Part of a small language model's weights.
Size: 16 layers, MLP 768 ReLU, 9.25M parameters.
Architecture: LayerNorm before each block, learned positions, biases, tied embeddings.
MLP neurons of a small language model. Each row is named by its layer, matrix (up: input weights) and neuron, and shows model dimensions 16-111. Each number is 500 + 40 x the weight over its row's rms, rounded and kept within 0 to 999. Numbers have three digits each.
After each neuron's rows, "fires on" lists the tokens most often at its 100 highest values on Wikipedia text that the model never trained on.

L6.up420:470504535500462501526484520560508519501503476475436441528516509479573434495566496488481480461440467481590542447505461565476524476523470500506504516532477513519426528491596512535452538513489527552464513468507513450464577476467482498509510455501443478488513451455441546546563446529547524464
fires on: " f", " ", " m"

L5.up722:458521478451491486491507576512527544511478480547539514512430498439545499471431486464427537473540429486480533528480486560538517449479473568474448455481539548483527539546471467514411533513558538504486503498452434513502533489488514456517499498577449570534484523484463501520446511485457501516
fires on: "y", "en", "le", "w", "ed", "ic"

L9.up102:528444516486566463451535520520550511486466501550526440491490466532520473498550474492526501471516464455528574459487438530528453482519582528481449446441515476505444537467533595437553548514542511436576507510444445503468510537552468519469515565436462555509507519565560465505574527516552589509
fires on: " comp", "b", "om", "am", " c", " cl"

L9.up459:505497519521484525556504456460571552558536486462485463485437496515528560453502539481479463545555501526509512515449480510496446498484389487507505521508505502505493574518427539555490480532461527460484477466430484490580581444490524562552504498494460468521452587524474604445460498495508497482
fires on: " b", " B", "b", "ar", " Br"

L10.up130:516534444477441482515538571479533498501544529512443516465534473453566534476446467519513503511467503494491476418439547458554470525454484446452515516506430433471537580525510533538453535514517448475497492466482542595558499528554505487551490534569444499465511556485489531491491450482509533513
fires on: "her", "on", " spec", " f", "=", "orn"

L8.up221:468513448487472465457552497503514550502527512558490440540521584590561389491503487496482529505498500458591521529477492439569496486588542493478382492477520551466400499552554537502520511494548472423536473478524550511434502536498457485455459523485544494446556560524492485494507499530470441520
fires on: "ab", "am", "way", "b", " of"

L10.up133:503514438520468545455550550527438465527499436518544508521454515466572482520449519527505463495534463477565533466445614528554526484611500479543521501463487444539449539487594469473536453495544459544534543473482515508539450516548489462531536550440517529458474439493485491440556543533551454539
fires on: ":", " m", "om", " are", "ank", "im"

L8.up2:532464449473406502540472549478536496524505491509508452511546441529510459389417500509475496478476451526541503484466447499532462493503526515465507512566524536447570538533544473516541517488490493563440500484450500528494514460508442520492465527442488564488514431473599474472547520502458531545
fires on: "en", "or", "od", "ur", "u"

L2.up393:521480486428487527446491497508444552482499498489497433481542459562469548513540582498492474536427459460580464472511493494466427493509404498533472514523537488517524450467509521496532558508519483487570520446482494550546550478454556415433553457482486593560553459504447461503469510564555569460
fires on: "pp", " =", "|", "ollow", " /", "ther"

L12.up183:484520537509435577507482469514497449476512577489513489480521516444495519428475478516469470539518374524447454450512545527494454465494538458514485446496518457514523484439525537487494433485559539437532519512517490473476494467502437579457539534529548434542517516459568455490532460538493490516
fires on: "ar", "ro", "w", "t", "i", "in"

L8.up87:536457473530503497481457614496518492528462477501496486524521445543472477615593497507542464449463445500551489503426436512555482532475522484472543561509503506479497497473549474522474548466535454494500503522470499473527517542489527533472537570480501456422507555525487460498462496467548524510
fires on: "g", "ow", "tern", "qu", "z", "v"

L11.up487:535450477564496431535523537435458517530475418551543492589613543552450497440501470447487491483525493488517501542465540476497517425460539505525458541475498512514435559501515436458489450532456507487451518504476486488486460570517513430436477463464553454456498524476456502460448476517507586470
fires on: " or", "h", "ater", " 2", "ich"

L2.up659:536547407614448558481528512517457455521507515544530474450492462470455510412531562487519447462501516502424523479530499549523493508465524519531525418519472408446438522540498513427530531570516471599466476474501458537499538481458488409536477453507511520509539499488539519574473584403494477488
fires on: "\n"

L6.up431:484561488482538460495580516531505473464492509522465524502537599437499528541533527519538484531525519468572532445570470511503444418507417504543489453444375495519539524444501517458466467510480508512516493520498503601481474553474449469425498467447561509517542473513484504494495507513504496559
fires on: "c", "l", "us", "iv", "im", " and"

L6.up414:470461495492490482502468496530470561517494434511468600476513488534476487487560432472564508538494536529484481504504488511412472457528486547484491522478482486495519434438577500542433473489480502480477476497500562490479544512462514486467491504553489489423548531520542563498438435437458514502
fires on: "n", "ent", "gr", "b", " loc", "ich"

L10.up51:509559545489523453393558536453508515504509520559519472535560490452610511541522463499500563521502474477481497490472560475458575499444499474434524504505496503483471479542470478539455563583541480568488485476463502437481442446478490555511601493506492470480517581619546574512478514487529556458
fires on: ",", " sh", "il", "3,", " Sh", "4,"

L11.up621:492558484501535510477445585483537536442475488535475447408516516566494566439537560570504512551462503457461525472484557598429487538469518502502469426513503485416469432470452540484516522562568492573518497468558528428471441569550485548536518537520541515497614473463494470491513547511493514489
fires on: " t", "ing", "ence", "t"

L2.up134:415474578479510404544550502515482527496503516531506583475512512491498546563501470540451427541498484555568519458489447480487499431497524490513470519525485464603462463426529494517527437489512577525519532495449497529552515469586547444446505436497520501419521472476507499495506537542538466494
fires on: "ib", " ac"

L8.up454:465384483480508612549522535507551505454534467566561552548442499493483450477500525495562454478538564553522557491482566515484478474553545373499470451470490531476504512465456536453531471506522523517483504455469483472480530534505551440508561479483458494563501499507560514551500483485551518533
fires on: "in", "s", "b", "am", "it", "ter"

L8.up357:483560554476536462510522533496424496469552521514512539490460600478489495477459465513463485481520536550472546581500458446490532461531474538463480516444501464499494475464502454569540505548481522537401488463428471509563503471498555501520524583451580450489477502558521522468407557489519620453
fires on: "y", " ab", "ch", "he", "ib"

L9.up198:449449487481499568537473507435427496441507522504452492471544495494500510456509488495509488454496489523490422499513452517486435499554533513529461469565499450552485524478567530577564489491432507492507463474518502542505505487505494534448518497491484468499485479513525523483543398577547589495
fires on: "ro", "or", "u", "ur", "ch", "i"

L5.up350:508529463470526473475550526479541552496479416497512414555456579507577563457558513476498495386504505489526514433538485451510557517516565429518457472482485456499468510539546451547567451538511484519534519499507441510448473501446521541469538551478554524461532540511528550440532490447518441438
fires on: "ad", "ow", "il", "ab", "g"

L10.up65:431434467474509512523556529483517497516536483524562572409557455480528465513450543442549493455500520456485476500507446475513508570439541494557498413476532509575561466447455490461490517571479563513405544572496484494527400447546405493568533513523547488558500508570455511537523494464478467452
fires on: ";", "p", "o", "a", "t", ","

L2.up516:552497525540530474508472490471526456452561478535451427509479494469510433529526541519548547501497518519436528534504495505456532494521465480520466583489505478469550537535477496592519459439392472571487611475544472525536512463408513451488429515518505498527460576500518491445601545468548457517
fires on: " F", " U", " G", " E", " O"

L6.up129:542555373470508507475503521482489544476475474454477467524542460529491480566501547544522458548508461480489532454529542544477491536481458534433504538521531498501550496489486495476510470464516467480510547496525488519490558485504503543448570433445571474523448563485444539539456490441504551419
fires on: "ul", "ular", "if", "ain", "c"

L8.up438:522487508541538485514426468488597473526551505536445490431543588536553510490507472535512437548486491527459498399501535473478510540531440555494478532476479445513487577540558534477409473409551560501507555548519530550535495465478486537465555451521453503504558550477548551522547495465526500512
fires on: "a", "g", " d", "in", "ear"

L2.up38:511561503494569452492437490493519465559483485515610461512554480506533507503568539491509518456547439437503498442556482519449492516474468444550461520472455504513451485518469508459509471429408453496505488500491528512508562501478525494507551530549536522550501481552502570499471481556483458400
fires on: " up", " again", "own", " him", " out", " le"

L2.up665:502529441512468450558511545505514511531527520495449484449509519504527502520490529499518507523475447501473575411386540517512585520501471565541440489589484481540655462624427468496438470485455585560498492476496560471531468503492536410534542542537472458486477494500525582469498494487461514482
fires on: " th", " I", " cent", "oc"

L9.up719:458548501508480476515523524491523548452602464518490585503498500523520432480462523527525485494489509554544519535545499468371580503518518467505449551510466484544564497466530476533507473500434571493489481497513499513468461471554492515470553517535504374496489491479551499428468486599430549434
fires on: "y", "he", "l", "b", " and", "ly"

L8.up225:504622500472548497489480536556588493502492553454503527464499536564463484549555557547579552525462505483505569480452463527490547500493514458489492477428510481459436433458499471521552496440502500517450502542554540582505488521502462469567489502458472537561568470413484560476526478475503508552
fires on: "ing", "t", " col", "amp", " pe", "c"

L5.up689:542474476475513538445592517483498568507488517580469470465430528508536496579507523445509522534481424482474560599525464525518513448519464535495452565483511507550560526570562523609486510485521491508486502570458525486474583497529531435555473485540540439426531531465543532410484515501502485488
fires on: "ent", "ain", "ad", "ri", "ed", "iv"

L8.up750:487466482499457421480456489522547523478482463507532501483471494494464526488532460445587526469488504505430538501502493545547528464457498530449457482509420476522515465497574451545543501511396461485464459552568491556533568482498409417523449446463550505505510526497458514494511508507531612574
fires on: "ar", "ri", "g", "um", "j", "m"

L11.up635:437520501513444491591547530448515528568439531487457464486462450511434464499558451459529517523526544498556497564506444508466558510482470521474529438499548493546502504505462459574518488471571499553471524522498448492468517471439505493449510488542472524532490481514447468535548505533476500466
fires on: " c", ".", " |", "d", " sh", "is"

L6.up740:573551488496504519570498519512484438541428513481480518482487508449489431474558587497553496512534479531510472560504521521479534488545524470508540512598453519550499559459597445524443490501537549606460525490449422496523489515500486514568537486524505464454474417487532556489564512487500458445
fires on: " m", "ive", "ost", " b", "ov"

L5.up727:397440482436498436459534477498455490486521542536530462491531487448490480488471499484455469523511542563550473518543483483486532469519541428521505437458493588520443572439519519528484550439484496487481501478560473572451497515446567501541541497537531466497474515464516517477523488489498532553
fires on: "le", "ie", "ur", "our", "ime"

L2.up278:504435526511443512434483495528514483493530480468530573434441555530445543503518490467536519532432465516500452557464497452596535449500503494487454494509509503477446496534551540529571445593575466508463527483469465519465569532479491456487499485513556519460465453409562369483538488496490487450
fires on: "and", "ong"

L11.up496:479438529552521503524505540490570493526497485453510616463489468493573439497467554504506453480531502500505519496563392505462534467458509439529497481497529497560506565527528561518498475498506488453454529473503487539489428425500445469519488491482494365488502525493508518598504515537461534522
fires on: ")", ";", ","

L5.up629:453453448459475466519480557479448471495480491528504469560560470547522577382480535511532416490468438471528495411522455477507467527525577468517508525514507466502487533431515511463593425506439520508438534603510546507506413469504516493550482501454504515540430512425538462507504580527573481548
fires on: "ul", "al", "ur"

L5.up59:469519463549490477485438487534517519475554544557510477532480492451560551404480526547411488535480491524509501533531498483575500522520491496479582501439481540467490457490467567475535494524462442532577515500461439516514565489517499476550502493479432484522511396482551537534487444533528501512
fires on: "ot", "y", "f", "od", "ut"

L12.up395:592448509517515576531492491510455455555524494539500489537502491482522486526530564431496520490521542468446516501541548504500552453515582508504506464482543497526479493449503469473548498502472552457494494479422429485434480520520523475541490517441425574538569530467526500536464503504486516425
fires on: " ", ",", "ome", "ts", "0,", "il"

L6.up374:450525526551492485415442594455476426505515479505473556512564585549497534394521472520496493502521479543527514456557527502504465509549526480409529564502530477533537452438509539460480464485455542516499522487491488493544514450579498503474533462456466455560458498532559524533556530546478511480
fires on: "ul", "ur", "ar", "r", "ir", "our"

L8.up168:538420469480512473489559456530522451529498560475521474468487445545565523477484518516466529349456470466499425488548533449497528586524536489502534473529601548487493500501497520475466491533495510556497542535551438473548565452545510456464511573596446492493499487534518453493493483444532503579
fires on: "g", " for", "ed", "ated", "ould", "ong"

L6.up225:520516515544515533473509493509478469424476468514438419494487483527513584540473476584523511481553499525442488498513520544493429483426499446510426483541515534510502450470482495524458526508491440497525487534535467568466573488460543466478457523416502508454544527514498546531566525478554456478
fires on: "ction", " un", " en", " us", " act", "act"

L9.up228:507514545473472547512511594525451520506535501574443501436531418591513494512482517514426450491479494547535524462525520579531481485492490504531564636502522487510547436517442518542503542482486504557407473466482535475478488492472524449505555480468535411501497550450468512471505470554463518449
fires on: "ed", "ant", "ent"

L8.up418:561440509470473436525504518494423506445548546522504489486524459559485469453531502481488462446501471525468558500551492481550492506520457521558502537536541437490541521535507482486498538546465427504527458495469507525450447515449589510512488481414564429524550419473512507441516477475460507498
fires on: "al", "id", "est", "ir", "an", "ant"

L10.up534:492485496507558496519531571411564463503495544391536482417446534487469576573531515535494511527523447460559447531487554432554574523441513502488495515519511413524554545522519443512540540556580502504465519501537467487447481525516508432561485534466540485437512456556571507509542568473509513394
fires on: "m", "t", "ing", "ut", "and"

L12.up455:476484559486432533513504539550498498397581509447477546535501537531518510522557486528493443517518549532520502556564483479458512538506531500585476558459464528505523499525487394478532542499503540427511514557422428499532572534476461501541490572423454477529471532457477537451537473479476590509
fires on: ",", ";", ");", "er,"

L5.up302:499532437405534452520464589562434451486529510497505514553502472500520548482568455564542483487486500483466508486488539500539443444499525509486509432554462509479538562528486468471494443458506518518470597584484429464447558481534491464519530558529542532547476480496497447498519475539550492567
fires on: "ul", "00", "igh", "ix", "000", "q"

L6.up324:450422523477516419501513535482507471494536533525553538467491512438527492557545400537517515578449514470524524491536490492483496420469499540477503475465432486480552542529608486542493499486424519461491494497470476477508546505506480482488496505380497459576504478538467461538489570577501492512
fires on: "ur", "y", "ri", "ru", "ut", "-"

L5.up51:452508485478515452530480541481464509510483484554544552485411540553505454491425434528455528526506480538510551490470469486523595466573528502451500456493471482537550576540565433490565576496466452469499498498482510492456524467507519407455604499522490528459571487505460461472462513491464516512
fires on: "is", "ne", "y", " -", "ach", ":"

L11.up89:520498541453546517521552543495498463532509517551555436544460437487497492489522548512462453517489470512528543459560562515468503470501516489509565519525546513504519556525589515535508569468520469454617516444506431509397514490554454451591557568443489439479469506493415489476568502447474474513
fires on: "am", "m", " A", "om", "em", " or"

L2.up75:504482500476505441503515473482507486461549470511438512483595436451532423473478506439563516457489525501480559486529524603457458483483472435473486562465460485489490519491467467515550552542525488462476487517452582503446475460519480519490519531494410515481527458546529450483456484535483417517
fires on: " m", " M", ";", " y", " l"

L11.up115:473488471547453582490519526478521519504442509463529501491500510428566561367537561535420454531466474591551475528530631446482465438547534476515407546515507515479440517578512490497407526472530498503460458540475495459548465426532483518485541533502482517520554510543543521530514489494526466404
fires on: " |", "y", "B", "e", "p"

L8.up655:475464451483530494432454465527421552519428456499530578458563419480545409502514514562437453441521541502455544462512501554431524531468460571447488504585546446499500504542527539473458471501473419455514504549511525451517511492453493530456468461510458515537599461471553497572433486474482525553
fires on: "s:", "b", "-", "he", "c", "ent"

L5.up527:490435482481446500524538529512490508549443489541490478463577451527452527513504526546525520551508547573443570522477416462575568550497512504520553626448454500516546475556471605525456510472497447510397486449471548584443502504513531459522508491532481491544559485469514487534514441512546516521
fires on: "ol", "os", "erv", "in", "iv", "ed"

L12.up385:538492504532519500513522473454522543495491424493510588513506503555503536556486561553504515479507534593477456534484460533437536468480521493486500580485507524519504453500559496506499402437509475607555530517482507503497477479488477526495563604487530444510492464412441517453521581499555555483
fires on: "e", "ill", "3", " Al", "6", "l"

L6.up563:484410517471480498415439484583541420507475470557506502546433599499451505477549491477572474555441488545581539551469501510481455491479512511512532423501493495577486541551573505510517404551488501494482441507433501503514546445467499501486458529511483540455495456497508511484519553473544555540
fires on: "on", "ong", " w", " for"

L2.up307:508535518448448538449460521492473429476448541571472426444515511534461454537478512593503502504461487482453466471553525488542424513521501499546483485505539505501560518490560534523457518491485448446511565541506524524555497521522513515530490459444537452429484492589524450392499508522460543538
fires on: "her", "hen", " be", " been", " En"

L12.up477:503450528429484574522541584475523484493498520568520455495431472523622533499487568546452434529506556541500519543437478514516540492520504535470493529562474460459480495464440492471501486507538488557455413481520516497463449514537538520569494460457467494469547462599530497498440447527478579481
fires on: "s", "o", "c", "ing", " A"

L5.up392:539477403515464481502489492569442474575577532436474449491561494531474522424463533480516510512518549508482517519519423596585499482491469483501464455514590549487408446535525514480454521457484559486507488619536525532501514453467483510503485509424447539472516469485514543483534477550574523465
fires on: " |", "\n", " "

L5.up265:508505549518472519473597462542468511500528466506450477460454555500501562495462557487505448513528560424472526542449525549481491397501513568515487556440400496444530473489538451479448542522469507566526467462470500543477520487526454493516516490448478483501545452456471509572441514553510499492
fires on: "p", "us", " 202", "uc", "up", "im"

L6.up156:416544547534457457478541548548428523467496528456551444465549493539449527506492536445512539588500498464475499555490542541469504458521577507459525456478509549498578487487508519561576461494496441490510547483497466588528517470603443507549494577521442526460523479517519522463487524518517518457
fires on: "m", "um", "t", "or", "is", "ur"

L12.up317:552510531463460494583571520520557511520518420516497486545468510503460480463496548508539433537497567575540546531400520530501565446430482435428453505459489535513477446464552512507541496545456439540590566438507457527494550524499489470506581523489487511515513442511446512484561522575476491533
fires on: " ", " D", " Al", " m", "l"

L2.up49:503473548502435510558546466505557454526535448449421569535532503548510528508529483516501502467491568441512484446560490507524497441475499452458502492536563476519494397498471452496482530479473502544509493513451581507529418458448504531447505474532509467491555478510481438454485555575469537444
fires on: "ust", " play"

L10.up731:516497455493554450479497485474549526501443499486501462480429570586461549426602472533454481586459470507542497507430484544573507534479466451535554561548464548526544497468496463504376459496522511509530444449501506432519541441547475525492549473539522555421525519587539506574559544499517496546
fires on: "e", "in", " I", "ome", " n", " more"

L11.up645:475532431447490575526546484520520505554504504511567494520439456488488492471499543489507427488513516475552514531448531400535516574557470468498601526540573528524541499537591482490513440521503596484559602466530459434480458468524450554484569535490519491482518520510462518498543503544434522508
fires on: " m", "ill", "om", " part", "m"

L2.up678:446505402503456529496421433516511483557500531494496517507522512553502499458500545491574459488489527472439556545522487532486478467486485553555511431501493448521516472522527558479548527504446542538508554553471527494564470491437442470504509463544472573490479473466473489473551526517471490425
fires on: "\n", "|"

L9.up45:516455510528429463533517462471547523459580493569460532554518487452471499511587574469567458529475539517509506516472536567495475472543564482473545412529542587490510565491454399474468466469521574475444524434528536543475482479534443506523548498511451492507518463581513504493560433480478515494
fires on: "ic", "am", "in", "t", "at", "or"

L5.up270:522472437566550456475543541491425487470547453558529485461505528448520518525548522506469539516479549479494528557533497477444485503467524435412465522526534512522563502519504440467533540477487566494488463477410496474469582408499437505508506547486478572474494435537473554486465483556533510540
fires on: " pro", " ", " de", " in", " ex", ".2"

L2.up461:383571517462507568523472437543487504502542463460464490474471511492482473528526458492491534469526599522487460490493446528486454504494484472489571516528559460498535443561501434518513481552528498570514535471422492500495507522462596513525483409510536482466555487520474551487565476473551467485
fires on: "urn", "ollow", " has", "fter", " Un"

L12.up371:446491545503611462524533542459529528526467515506506537517509476520527524469475487473493590562481523565621560492536497460518464470547534521491514449527531543569486475613521435475469519532552497499517482467439508503514484468466483447478573478528452487533487536537514496535463478469527582522
fires on: " Sh", " sh", "use", "anc", " Y"

L9.up113:480499428490575512516469402533533454480463460432546530483479513534455439538478447491549489461494497544456426490464498454559495458490512585525465487510397483497478496509518468428499558480526511525477467505500557594484521456482476454443450533463512478484454522579494556507502543523537546514
fires on: "p", "g", "gr", "j", "ro", "te"

L12.up398:482510518525454488533529489459556441472565422511434514455479533471540480493522541523501475450528583568401479537443514425551515554559512441521502545458468469439535447516526504567516494525495501510540511548536473477525508482470501471461476556550424506545498540540498443479455413562504513476
fires on: " F", "if", "od", " M", " E"

L10.up32:515498524422534554462486550539525611531494522545488512485474478546507512498514545550479545461460452597480529532507438563469415465479606466510513548510468471468476426557479521539434510526496473482450483475517542485501485468471474525451502508488496508483568544469432477498511524494447436558
fires on: "ed", "ted", "ing", "ct", "pl", " found"

L9.up363:522477458507477554553494528464468429564554491512515544543505553498486490477454514481437531440506538524445503477506553566422460517459505528430533566461493553429575473494449592464504464544502468433498553459438504537504534533568532486566582494470482419507502502508546533552521475523502489454
fires on: "en", "b", "f", "ank", "s", "y"

L8.up492:467417505473512458551522481504495465539478505532532431517491533511477449464575468526556435512499482489502489600536468512468514491420529449544495461477526465549472581444471526522480457518576536490481541520518544478563498469529479515500506487479434495419454430527575516524469449416476515459
fires on: "on", "h", "ong", "ol", "ubl"

L2.up561:544524484498526480422476507462537525523502462528496557479454541541510448504550358465490467509476503479447511466551466420536528563460415574590497456412456520449496509515541493490531471505514567470429437545518538536582529465495527570477482478447518484500500469525574474500521542520544464521
fires on: "u", "i", "rib", "."

L2.up707:502486483513508479518503462482489524478586475391475505484460543537544521552491524472443476501450532502491534424511434486502591395412555464509431562437542482479492501508475533480501493472563503500516433520459502489448469501465560499512456523595469479572526484462509457442540544528455414505
fires on: "."

L2.up188:427509433432581510460404550508539504557509530475537465485578515563487535511541511503539421500499503508515568484538487479432420479520546450486445482528516505477504475556484443486538512534430457468546468497510464523492520523475489447451569499506445558486531475458494504440543443554447447466
fires on: " |", "|", "\n"

L8.up83:552480559522508482485461467503469476408512482535465501469475423476504519410540477400492519549545491508551503521558523518527495500484467577482542496506423572519514503467530514508528550443474423503540471556572431455542505506524507492441516491467458471569539442492455510530529456561498469465
fires on: "y", "-", "s", "ot", "x", "=="

L10.up88:458511526442500433489528583560463461516546509484483462533518548426554555510438563504493526604459487457500496492473562502450499485527552497476436524513479523506530474498505453503537497571491501490491487459511490506469494503501493503458558514506447464500466541460563520540521496501464636500
fires on: "ur", "or", "and", "ol", "ar"

L5.up180:454502470463418474505491506487483450520534492544506531517561497463544522449492467514446501566457497452461564475509515501553500450477473529426510495411528500470569516553534479497483568495516493460479574496525464534426553532557479469509562428536556483579587493524506494479455552519446466547
fires on: "y", "ur", "w", "ake", "ach", "ual"

L9.up610:510480502468496423460496583594477461553522576443455418510461493584575462562498593532513477483509442465479491499511504501549521537454529513404562543462568509500548460470529515550477492462496516546469522478475477480516468525539474560488529587527414486497466523496551484540501458442506492584
fires on: "v", "z", "g", "un", " K", " for"

L5.up489:476553475494520519505397409503550527523500479455546505514379509544528484461483481509422475543470478534514480458497442508513471503487451484531434532469564495511507464456482480479535567454528478518565484445535491538509454458527460534511509536466464542464460476491422469451509542498410531544
fires on: " not", "ed", "id", "ely", "own", "ill"

L12.up539:461530591470476519477525536486447481473517488484466443542509482494445533428475493539555412470500540494429495486484485496500455535545523510440537525503454511524474531480493485512511449483460553541501497501464548551493448482540473527491547503457477529480517514565525533458456508535515567488
fires on: "al", "l", "b", "or", "ch", "ort"

L8.up282:484491481495465391533493524556546472538531456521442492442578496467463504469541529525500441532473510515509513448464458538470477452553433544488558496423467444498458560526557482504411472401447489486536523544524476509522417532543515435543478601519559513527503517514421545520514504528493511505
fires on: "c", "pl", " and", "ic", "i"

L11.up19:470474493440412452541517517488466507483450496501503458488521539452473449477495527488502434463505477515461524506468541459520548505547510416524516543450518591472530460494480537479538516516567538474497549437440471530508494484564467483550522545484522468435458540593482482495563467521477523469
fires on: " m", " N", " l", " n", " t"

L2.up680:515541468496538400419527458521568459528484566465403577578468516545516493512539537519523531580461524516504512513481549471478541399535490480524460512543468496487563508523428466473437498487473519543434555513479532460528479515478589477505610541560514488489489473495477512466483489441495509489
fires on: "oc", " qu", "uc"

L2.up527:525445484518567508535460475442518474507505466508501510513516550531539416551512436513535459548482521468470502474510457476548512408497516497468549518478501474483488530503459556558514457510575502511522492577488525526528491454452586541517425535544478504496507507475472436429540542523594423527
fires on: ".", "A"

L5.up432:533533565535396521545557483472493475535514472492553507517553534483480554456487525555448470514530556483525529519546564406494539449492519482462541521462550580473493441519492482563469509522481537523446512450467571505447511507505485474490522506586460493515521528507475503540516513547511493499
fires on: "iv", "er", "ame", "ust", "ak", "red"

L5.up517:503463458495480533509555487602468511523516472525475533471571420483509528547571507478459475543468505505425545536506393560401454469548542479505508473490541559521542533523540485516413467498469446516521512499438515544540446444510428513531483533467431593533543404568528486510488468454487473424
fires on: "ist", "os", "oc", "aj", "at", "us"

L10.up25:466548582414529513489495530489559478446504554500445453560456473494550474403508564495486536576444536490475515483491518511495491510519522388544530516465452553516540556518493504492538461523524400593478451437526525524493462493504487510456518468524490506465499516554571498531453493495475542513
fires on: " A", "ut", "s", " E", " World", "l"

L6.up88:504423512537448548520550477570487436500453453474503436503522487549479453501515511439456461534501478445530482460492545492565533463467570510525479486529539547547458526600537531493525550437470510543467471509506471445507535521471498523558558513474511465554517461501485517509509486533554500459
fires on: " "

L8.up109:504509514499532538553511400516485502475488588486615584471461536525555396518496476444458546425462468521466491492491589442570547485605544525519453485470501538443551506462472583497503545482575512581410482535521469497511546532478540542461514480515539453466533509485440552527554564466480496429
fires on: "f", "p", "et", "g", " w", "ing"

L9.up191:476531529493470513472524498521462462495505596465475459465536489453516515474586573458524533593444592485561493483473491505463513551505500460468475495554524416502422521510508445419531523505469535544471443529436471472493543511496480476492471474609581517540450471498505542511447508508526508491
fires on: " |", " ", " to", "an", " the", "e"

L6.up206:491493467508561549532460489502459507395582493522491472484479509545536498509557490543499440483538511478497550507461491486510507577441531475499478555502466527476549514553499481505418499468442545516482470493463479490421516465504465517496579466462446551458412485467429516564462540504499554506
fires on: "in", "et", "est", " ex", " pro", "ot"

L10.up109:444510503499458464471494574478446496541479544492489476421527459509480448473494458427523457553485561496539468414526575498525526442540539420497450476459496433484496494444466506505550536436535541589548541465492459574486508514533527482527526482522489516421516505462514508540535528545518501560
fires on: "ur", "x", "our", "an", "am", "m"